Weights of a small transformer language model.
Size: 3 heads of 64, MLP 1152 GELU.
Architecture: LayerNorm before each block, biases, attention and MLP in parallel.
Training: a variant of Muon for these matrices, 4265 steps.
MLP neurons of a small language model. Each row is named by its layer, matrix (up: input weights; down: output weights) and neuron, and shows model dimensions 0-191. Each number is 500 + 25 x the weight over its row's rms, rounded and kept within 0 to 999. Numbers have three digits each.
A block is one neuron, or neurons of one layer that tend to fire together. After each block is what it responds to, as a language model described it from the Wikipedia text at the highest values.

L4.up1031:477531533543532461541501500498507504478519500508481572520499517521489512447516498486505537516487505531511509465519484477467473451539482512534507504473520459480473468506529513478497518522536546514473500496486497552502511516460504564488499482522524504520493524528486437466496467508525468511498480531510481489487513459555475455476486487523494446504467501497507495521507543524496524491523485499458483501489508492548484434526479489496508486511485489476494492480515557529496472549507489492514513484491535502503533525503492485519457474482496519498506484473475465498525460510468511536
L4.down1031:520510467511515503457505508511464499521477533515513462528499505446523491472534516510485514486510478488484522484509538487544485503507487532480529479544498524506570495524516487460493511503520468482497445541512554471513513520498518494545482457479497506523484494478489491523518515495548497520527489462502460454499494503533483500478497513499500453525502482492496554489483401474502492527482461490489523518517511419527554531514500457540516519497507512498475481493490484459445492522531482509477512529486478529533501450494498517520510516504496499471487485498502504476496500504496481509
Table header column separators. Pipe separators between column names in markdown table header rows (Record | Pts, No. | Title); also word-piece endings in stock infobox or statistics phrases (inc-ome, Conserv-ation).

L3.up157:483520537462511509507492484492485526495475476483454524487469529486514519521522486505454524530508518465506515516531491531516431518502476503493497480506484492503494500474468529495438487475529452503474534520534481515511543517453548472511508458476481448512493504527498518521480509512521475483463537453520467494519485482508470478514518504537524538523531530471477517521517468508492554498482475496483514516490485493466498513496508522440487499482471474479547466491506491515521504542511449471470464510514508549468532497499522494487547454487517500508503476480475478525481523469512528543
L3.down157:500489510522500486478532508474497515526529478507513528454470489454490529531490526489465507521540493521511468472500516514489523481506516508521509522453502525520494504493431511537463503479506520528500477489506522550476441498483498523541506473516520531515486491501490521525481537476480499473521505514459527489491510480492510490481476540483536473559505482460480524491490514539456543520504512510514457507516469499526490480510486506500483491498485448474511452480512494513507502452564482532502441530493472520503521498470465511475530522535467524538476467472509551487499493500479553541
L3.up531:500498465463593473526500496489448496494536459479506497487494520470488513536495485470521547458531512487530490481464479542496523485486492511485510528501490534504495501497459504488466544563497511544458501455529478520532545465540501523497493502492496492509505503533482512509464524483491513457518485505490473490510495499449537498542472533450545496525535499492502533513520479493471534479496473519491536506513495474526532527520488490525503466533477526460528514529514500492536524482514518519495536495523458506516522484499477511449515494486512517486500458488510479474496492491481478551
L3.down531:524485514471470474509487573459527504525502517520491506523489511462465506520497507495502490492515504483519485486498514537502497455455485502485510498476513452488475470468483479475488507485476547531501498510526513477535453488492474507542496488484510486476515511519470545466515545508480522491495484498472529486474472491557492529521530521520520478510518519464500509505483472460485475477494494519528526485537484509524490507540462466507526474526485492488459471512524510513471515527515519531520507520480542592478505497497482534495543494522481558462464523512502503474443475525447526522
L3.up867:510513529504472471479490511495463465494508452531472520516456484488473483515550497461536538541468514525510497496500529498479521483479539492507527453481551493501496538517479549474521477467522477500496486478517493466526500436503529487545499462498457497519471475528489486499528485521550497504526493527483470495491501530498549468525444467499483495496527477496502485482503498497505517465504526473492497515525455482526501476557513449515508500542472492494512502525456473536499549480487510513499495529488482547484476498505495482528482493480528505532486473505472515517464514517437501458
L3.down867:479456536493493482497510518494532487483516486529524497535531471497476490495444470488488486442523475517484489485492476488513505507531507509530482498479504521478493495520516477557462496505536481489474497517515535577522520431500505555450500505488557522502474545544520533464471502509458504491492473538520533533502515458468465480495475486537503495481540523507480482490504543467495490478508511450476453512487497494470505507479473556509466470490508476519480485491534541492494506547524511537480504523533518522478530491488498514491510511501498510446522478529479487505513499497523502491
L3.up950:492464488476536479521535508473497506486480467509525527507520526530524509493497501506476549552532526487509484518503446479512473527476510556438488516508488502501512517528508517477494480490472514512484521488489478470519541547467451476462480529507479508534506482505469496476477492505499446538511509474494436494497485501507513491518486497553511480476509497463499489501515494566491563513483511501472493547500476514482487530472537498513493453515497497492542471519468508506554478512518480542554520525478494521448489502515444510473490502527505489477516535476466493531483497527498489477
L3.down950:535513544506484483451536503462503457473468531480486511507534554452444515481499494515489505501509515520474519476526505491515507501449495489518515480537541513528545497468509486497474528479505485532528466542520499522510496484460469494509431496505508485516531494523432539512506498511461482512552507464469451488475539512495528488515490497514539430474526489537521518522482491473485514523485474503477538485509458471477495520520474536510524492532480487454507479488512476515494514461474501515506479501476513544502486491533467482512485519495481498485508520551510514525480503507507489534
Hyphens inside compounds. Hyphens joining words within compounds, such as search-and-rescue, first-class, co-educational, anti-Japanese, and hyphenated names; weakly, other mid-word pieces.

L3.up439:472490476539481516534513513457512516507483476475518487515530500510553479502508497507509504524508481514477471505498476480552507488548543507492501531452521522482521496502487476537468473545471540485494504481510497515485500494478477480482522475531560481525453475492495450502535514525512489537512495525517503485487507500526482541470495518488506494484527521533459491455471560496511465510491525455502527480445524527499463520518491445478531491513491508502483506479492519505519510479468461491536511457491494488493528461531520446473453475490499511549518500503452495508478531530472524448
L3.down439:517497546476486510525503499476512486466492505479525521500531539499556503483440505525511545529491487508489528425459463475554468485454494525487517476486504499530509430539516520488506487491491548465483513476472513512514478446546513543459497541485485488483514482482514526471478489538495495522494481504463512489527519508483509539475514504472489488509512505506513516474535491515492518480487454524483477522512517500516491451480484472553516486493494491506496501526530503500509489540479473488490511517492533470481537501518463455526495498494557543534510515466490470479466487533498533514
L3.up447:506477531550461461521516482523508471502535438507510539529529460484501479517514519498511511543513499474515518477490503500521506500525525529542499475480498488511513472534529464494528513525492541521462482468504453500475483463499553476514534482517492479490462486467467495508518508570511473493499500515518535552507518481526523473511493516555516518507508475488464492507460567554522498503515482496467479463490509471563522487475499444459513478483483499462517496505517519506496494508498504453463517464533508483474510509504495477532484487492476522492534496523454478504489476528490495495
L3.down447:504466481519489518508457496553490516482477497546476482523517477496509498473495505475469490494522489501442532447490493502530516476518491520493499533515481501514535520494525539485459515502515502490496513548477473481510481486446506523514452490451480488493528461515503494555521527529486435519464525494491529533532511467527475531479473541535549527492517511562467523504515488500507504491479493484501485544483491489521478505455479509508493455533501463528465525518512489489504525509522514462522440479496511554505513483507497475512513510525482554486524548466503466500502508518514475482
L3.up506:554461523508525488510549516488511471504470514497478535526509440524532514480517553498534465518498527515520519525487525517488507481518434503494482466479495518551484518499469535485506455473480531508490498485509466483493477510518523513537494541536524504524500497503480520501498529518478492549520456471540508468533481467509464505489531481517494523530470536536510530510494500478500523456458474486493514519482461514531481465509519467462506523524483545484512465506518479473505470465511518482529487423479488507478486496491508500486500494511530515505510484503473464454481544518460473517
L3.down506:488466515506503508513465492516491490470480477481449521503516497513516494454526494501490468527506498527495522512530491493495527531498487523506516488524511458495534471505505504510504504488468512452455485526504524488519479464485474449483550513474521465448457503484503502486506484511470495518496474531506481469549443491517524471508500474539511515544515485530459494463458500497504491508464535503513461507500470460517488470515527502471469473550543527548531492513520530518540529557501485491448521506543506491510511546509511510505507452504521535569483499479508484522485524497522536475
L3.up702:491480536456516497471518502515508523535529425470451505498479482502545518526509475515500492481494531507489534507481498457486475526480505484512491505482477541536491511540535536481511476492494553482487538457486480485530454522428490481455475469491508468498466523521468497553521480474467506510497487516509494518459502509529460521494485499498532544501505498550510479458530503449518470494516489498467520513513477508523463466484503478460538481530468547500501522509523524488531504464502538495470495515498501513505489490465490490553505459486487514536507511512481549514489514501502524499
L3.down702:544483549501488509489466475513542448452504491519538538479493493486529487494519490500496487483532502526489502517469466516553522519501474503464530475476486464484499550550525479466503474487499532506461504485514494496499491558508477496514478520518530469490497509491486511527533492508486492502529511484500516514548489531517541539505480534530494481509510469477487471520502461480511500490512497512468478508474540462504472466477466523515463468517480547537495495522474494442510468506488508501503492474527562519484521491486547470506542483459464511504459515492521483458439499516520503547
Table header column separators. Pipe, semicolon or slash separators between column names in table header rows (Team | Score |, Res. | Record |, Teamv; t; e), plus weaker mid-word fragments like foss-il, mic-ro.

L5.up222:523544508523488503492445513505505479511535496525521463498543492475486489508537463529515511514488485512489557496483537505479501510465553534473522510553531513496498485485528519529490535473493508478494491486447487486443466513536491460521474486495458494504456498512524491476522471520478467499493490449490529516511487480488489503484488468511489549495474511504528483502488514542510456503481518513496519514500456436526552472454533512514507485508474494509504527481496520517463476499467466524516526524504453498520488503535492475443522497520533510522496527439462499504500481449507528483
L5.down222:540483484558458502486505497483480455494515532521469490480517497496475513488469471488489484509508460516519466495551486512495487456487469516506489498483503506504550530485506493525496507530482504470479524521455519537509495491475537520500541528490494491482513512541503468539477538515490516515497508527489516552477494524511487502496499472493518491553503536509481552492505501546475486457555463483494495504453514551476465477518525497460421494528501507476493479485480500446547471502518503495510494537534514518482474481532501474470496506430540522522512499494496489512523519483500530452
L5.up447:477484489455515518521474500511552524512517536483550487475472506498517477526479528480492483534505498510525504456529516496501514434496479538476500508484519525525533509562469496479447495486498502460545508489501432513485506501491479490483514478454536446514559500493485480469517503500531471541515455484505464538476519516490491517502469507503480523457501474463498473499474540523489482502522494536479521511525470467546483495524506515475500477508547534503528478458512505466495522470482474515481497477520462514525499503490512484506498511487528534498522452539476531454511490519488526519
L5.down447:535470496487512513495477459472508519560469477503511520484536539484499478433467480529478509485507490504530491521523477568480504492486494476496502525517494525490536501511530457479525447494474557529505504469483548513511478533465532486525476546515499464525481478527515479455528473476521521485488496529471485476546475491523463494480537482529517495499487497463460499484517527551497504461502506538519498487514534545463527510485514477463515482521491491485501489529497492533524455481528475490507508488506474499486531538535502468448491489545495476449483482505509504517525507506519499502
L5.up840:502497538525484543458533458503491495460523486481493547490481455501500484534497483492487506529502496526501451457488489495473532520472510536468507477486551462497535515483469542514495473517522521533500481528513492514479491500453479510525498444460523503522480509574513471464500442478523508492502457450525506526514524529541479506524478507486475453463516538497496483555534517461493482512526504504453513448492511542487488497483491494506499479481505495519524521528494516498515536495492528480486505497487484557496495516503523536468521499519488508474486471488505537506487487451494518535
L5.down840:486487488510497464507544503510520467493484532564517466511504491520473481522526512491522482484480531494506523503488487490509499500561487499497461504489457508469509487501513507465515506504474470486506485532501467517538481499541503498481521508537495443522521525486506493439507491476532476526541524497506464515473485490546531519508544547524488472558504500494479475471464466425509486435541493511520525537488502503463483471477532528494524503503499507515523528519493522530433517504486493488471487484527496536503520453483509487491519471488474536485522493526518499526508496540464502553
L5.up931:477514518538498514487467494532533486493540486505516501464461470490532527526512508524503503454459529493517509472505458484531515448487505519469514453499530499518494493533552481473506518519524507504518511474513488467507469517550490521459510511476506494548514488472521464475495505424489506508489461474506462514483527514496469471491524526501466523509509507520472491508527523493487495542503509468528484503534445517530500512498501517481538505468522512507480477475491525437497502466512542465489535484513508527491517515443506532514509486522456492498457466492496515592507483485520497520
L5.down931:524498480493500485486507520443479472485464496509438488516530489557478489489523512525549541490507485477525469528450564509493477521478482523498474487525462523497500518494498529446534494531509470520488508515521513525475509510470529492531477494497492478482464478497530488493490483518549492478478517498522497436522453487508492531508486475530538491500465498518492498456504529513526477491525485556478513478502505529500486497479508489530542527511475523510483520508526501469514517525507467496497541521500504498509441471527517442538500485471478523538531497513443450483503529468478483482
Section-boundary line breaks. Line breaks ending a structural block in Wikipedia markup, most strongly the " =" closing an article title ("= Chinese minnow ="), also infobox captions, paragraph ends and table separator rows.

L4.up701:485488515526507454529535510543519480492509514504511525486509460513473510520516490482496495508462514478502497503474516551474536496508470525461508481513496463480519484521485509467498441450503510538490502490509478486488505452486510516551485472496476490469548495531491523488527517516492489449485491441503498496478497495543486464522524512515553525512537519468463517515512543440512526457539494418464495539487483536494531526497505514480535491511475519510475468550512501527490541544503517525455478515504456542504524471508480508485481507528508488513493508504521479504489523504481520476
L4.down701:533541543509479523473518500476539522520506483529485496492485509485546515528472494508504573466517476489476521508503496500499476485528494502520496503530498524544510530482481522517452508486455517486445463484541484496519489523496501524513468510466489510540491522474476525493509529529453495508441470501487529477493500504506524505510480538488504482512488537497532500479499424474467492539495524505490485504509450499498542489479498501547511521477490469503472540457462568514520490485447511513502498501482522527477504485499514501495505488536507473505470456479472514440529496513556508468
Mid-compound hyphens and word pieces. Hyphens joining parts of compound words or numbers, such as anti-Japanese, Eight-Year, co-executive and ISBN 5-87955, plus mid-word fragments like "ecclesiastical" or "Vice Chairman".

L5.up613:505494516519512494540472468474500473511526498523537528448491481491534513478494481539543538542494440548528463483519507509504496509493544492487497497492516506517517496479499522486523524556497466499518461486510498515514457514443527539460459506514513470487487480521525517506517477509569510529492445509514469507499494479462482480496483483544532467536499499488529510506493544508503488518485470505482495506526524478486520477468502438515476507507505455496525504498518504476508455557514468513434443504483492513528514490509512505535461476518500476532510481496470520462502482492482530513
L5.down613:487540471512519504531518526490501487529527471515492491493475520505520490523481526512513530505452469506536492502477523468515532489473448522492481496519508518545475458513510499466493507495517500507474500454534514478546537511518463493496494492466457469506522547496509490481500490519510427494521493498501484523553505499545490458488501528530490494477510425528493517474508496494478517508491504463546473521510519445508506472468508495515479493479510508491450474465503495451526491478519485523459546473497484527514518528461523545506512504468521502480509498492510595532477477501522513509
L5.up633:492507544532484504509486485477510481510500457515540535488486487523564483522471513508508479465476526513511487537491513524520548485477484508510533493541482580497458479516473489508473530486505492517476496470493489510514463486534517465495525497501510426539473488510534477493474546519495508522479526509470489517524552482535474516520473444501482459482526476517528502496486511540469448486512504497496487537509481516494525469506501479514509496466526483467492481505496500490457501497477516467496554501484521520499482468492475511505483508516574473534499499493497463537459505485454477531
L5.down633:525524455487485498535504497575484517493488527496542477502477500496516510477501509479484503520464474516493504519472534513488503541556528536479485531504484499513485501503522509528474463504488583514497473529462495468533514484520499497492527535490503523517465497513486482479479465498482521513477513524480497473544490519492503535497503545495503477527427533484488509451489517536489524478506476482508479510536479498503472488466442465483459517491498561494493468499491490511545490534498462481496469551541498441531497531538475482495506495442497501482510516479521513474511510507506491470
L5.up659:489505476531484474546488508459543485485522478526545501478553535489528515490488521512509520514498488508487483481462562496458550480475541490474497527479495493498511464499510503526508478481506503495492500497472497531522504508477530510515512507476483501469470511519508497488523519518520493552472446508512503538580485521487476472452496525471564497491536487478461496510491535536488465501487460496492509502504484530525537489524497504447520533492529480524449498505516515524512484478446481501539490472478541519491461498520520490491530429483489478502535484516469543508465501487498504487
L5.down659:530516510533488501466561523515493495508516521482464500504503540468471498483488517545527544510461483497485563515522511523493518487504488522518519509477507485469453478535533489487491482464498485476527537472493472472514500547516522520502466498490494469506504510476466477507512498465517448514515464504490478501484483522510534480535512503466471508494441466507506486477463473536496525473529543497551458512517534475514495466435501507507504492494545521520542493504510513468502475516511493470516473453490463500529468472469516495521523477541525540521537481502473529470515482510529475546
L5.up920:509457548486508517517490477504524455474532484494458499508525495518545508523482521520502492524463477495529494446520537517508533485531515482514525459491495499493533459490512503469471497537469514510500489485506506496507447490491516502527470514526506444507511443542484493502515475529553490515463489510494461479472520520529470461502494443493523502496492509538532504465516575469513510512532514487502511492514520499503556489453453460464464496523539511499512478482525529512540519492487470528535519507495493495497534480510483527545498508494495517518539450452489490483496527494479515527
L5.down920:496485527512489476519558489488505475500520498457507490511500512515533543454473497531507516504512515499496525492493505497509548534484496533529442537491478486484530488475493481550472538458459512480529466483480496458563447470523511512471516455532494497496489530454470543456476510477499479481492520451525511535497529564521485505513465499500534508507505494508518491500538487546517464478466518495484444496518496462507524488503498545488498494473488484493526491511468471454488511524514537492502485483498502489529542535456504464493500483475495520530486507477524538531518483523503525507
Table header separators. Column separators between header cells in Wikipedia tables, e.g. after Opponent, Votes, Peak chart positions; occasionally word-final pieces mid-phrase.

L4.up223:471522475538509499495517498468500499519541477486512502500528489469488513487521513487474473515485503492504504493538468482559564534531529506489482504515511527488476490504473486488475520506449513491553487483489488523462511501503485507514458521510494479541534494518528494528507527474535481484535440499480451526480552468526522427501520503509502495524493499542504519526484511443534507533527500506472479496519488486553505482505538513505496524458490478512479429476538518500476508492504548509532474435519486489485520514463524470478506498533500473508477482540475492453488527492501497477
L4.down223:466502517519508481538512496524466499500528500521493536470489545447488503489517481536497493524479513540494543483542495500518507509503505523510512516470530469517481505522501473503475500483481491483511494520510491503536513508520507510510515479459516503471526482503515498509495522505512501506501514510512463549473525477518525470498470506515514507498493526508518486556470468330507489534508518508536484499501488478509551508508541510498490523468490474522494450463467544513494497475483516522508505493498476476476474476465488510473492520498508447523526506537499483467490505497501513446
Paragraph and entry ends. Paragraph-ending periods and line breaks before a new paragraph or heading, plus separators right after a proper name in lists or tables (Parnell (, Newgarden |).

L5.up733:529459472490476492502542484512492453460469535496517467513523450503481492508491505517465472485477495543480512501509556482517507478491533503463492503521501555484534477513482519483472509525535515540491539514532491508519494502543496464492509458472481485520492457514433538482469529519446530470479501506509503467547541485510524463522495503517503491502516516489496503514508497510499470527499496543516509519518446518510457481528549523518493516464494441533491520485491492478508501503498489515524497511507481516490486502545468502480503493487515503507471435553508512438462484521507525541
L5.down733:512488498480507495521529543440490503508490493481528482489503512520493466520486531542564512497523514467505510532471533488495418530486448490531532458519513490513477542494490507459539467484528453519490488488541508524491485499502451501491469489524482494519502485507547513506479532502503469507492474501514553480481459474499576489526505532489515519505496507498506496517489481469502509562526523519478523461540488507512472531487559497472535487520491513487485501494500506513477516497496448531495457468473482460484479508495527485502482493492515489469526520538453482543506496498502533495
L5.up736:489518536524490486530544483516453505453533471500491500493484517501524481542504539523495493495518516542473513489441517520461496486426515497475494463526513534504453521510479501500491480496470513492510528506479516500506517500502480480495531515484469506528478481485551503537507512537531469476473482456539535433488509493547497468520483511486548472501479517495501487483462488482459516499508498533474498551465485517509533495521493471459523498534506534475545515490460537489513485504496440521517525439484449532507525513511494499509492503477504540533475491489483468497505527516492488483
L5.down736:544523514433496481543532484495495532489493500524510513484558484497457498478497488500482557512515463492501473497499528505533496514502538466532456472503557493500514465436467515479490485457540484509473443487538524494466530483522519512537485480540540495463470487497491475487475450467465494511475493525474506492498500511494479478516500504547504497497491477486491486489487499560542501493515478560485527488513492462508511518484515487492505498494476481535512539496495486491522550551499527483507481499534459481473506490504468479508530499524485508531538446532492505501543492514515499507
L5.up783:477508523475503542543493478488520478480467522490493478485498501532493514525523518498481463498494474492481523515499518523503478515427497522478473496523513562492484498512467513494444481499467499511523502551507495503490495499491504510483548543531476489448507504484522457520453504475488481501504455495493506446542520535479507489507482527515521476534522533481520514483550499496479489511525490471458468516521483490513492526542495508527510524520489509525493452506479522468516476541510487491500513488502466550474559449536473510519531500476475480508476443472540514488492556485544531488
L5.down783:523531537488535468508485464531504475500578464521480513486549492522476432483503484464500537513506503455523480475466508524520480472538519521489512525467525457515520495476479458495479518512512476502490482509520496494484496475475501486483499541478474488466494485503487461467473494533512487489515498493461470527498508524525511471514505501499523490531511548529486493477526468478566507478551498525524514486458502498490495509517494532451502494501446504510488506499525543536513516530491545497493441503513516545484491493491470495469545510521501527530504457526526544509475509512498507451
L5.up1101:493501532486470516490525548483488490531512500525523480479500519508472528512501517493495505473509492485478546458521489509480498539513469511518474471523515538506510512546498473499465498490462512570493509467484481482477492522467428544498481492494505531516491496486483487478532542541485504553485484481476531465482523509492540493520524495564482485506488472489469499501547505499472524538474504493446485497480496499511503487470513503506521448514455478485541510459511522470513510539515528489590516491483505456508530469496498481457490501487463511528491517529479511479522488519461495538
L5.down1101:512515501503506502450489534533505518501487510544488503515510484500495485474499504475514442555486464515480467476506509479516526469500550482506502538535551560553486485497496523497487479460499546507470495524517484473488488527536516547534525454456506488461488476535495502483508545490511499486480481511474477535527489450492495534513468536493482526500496502490470492507519469499497518442487560488474502475475520458515471485506501494471501501497489533480531486513478537523548479496509521542522457507457503498465489488541493473441556509505498496477463507522512488509501509503537499510
Compound and score joiners. Hyphens and en dashes that link word or number parts, as in F-type, 2–1 scores, air-raid, A52-19, plus opening parentheses, quotes and table spaces.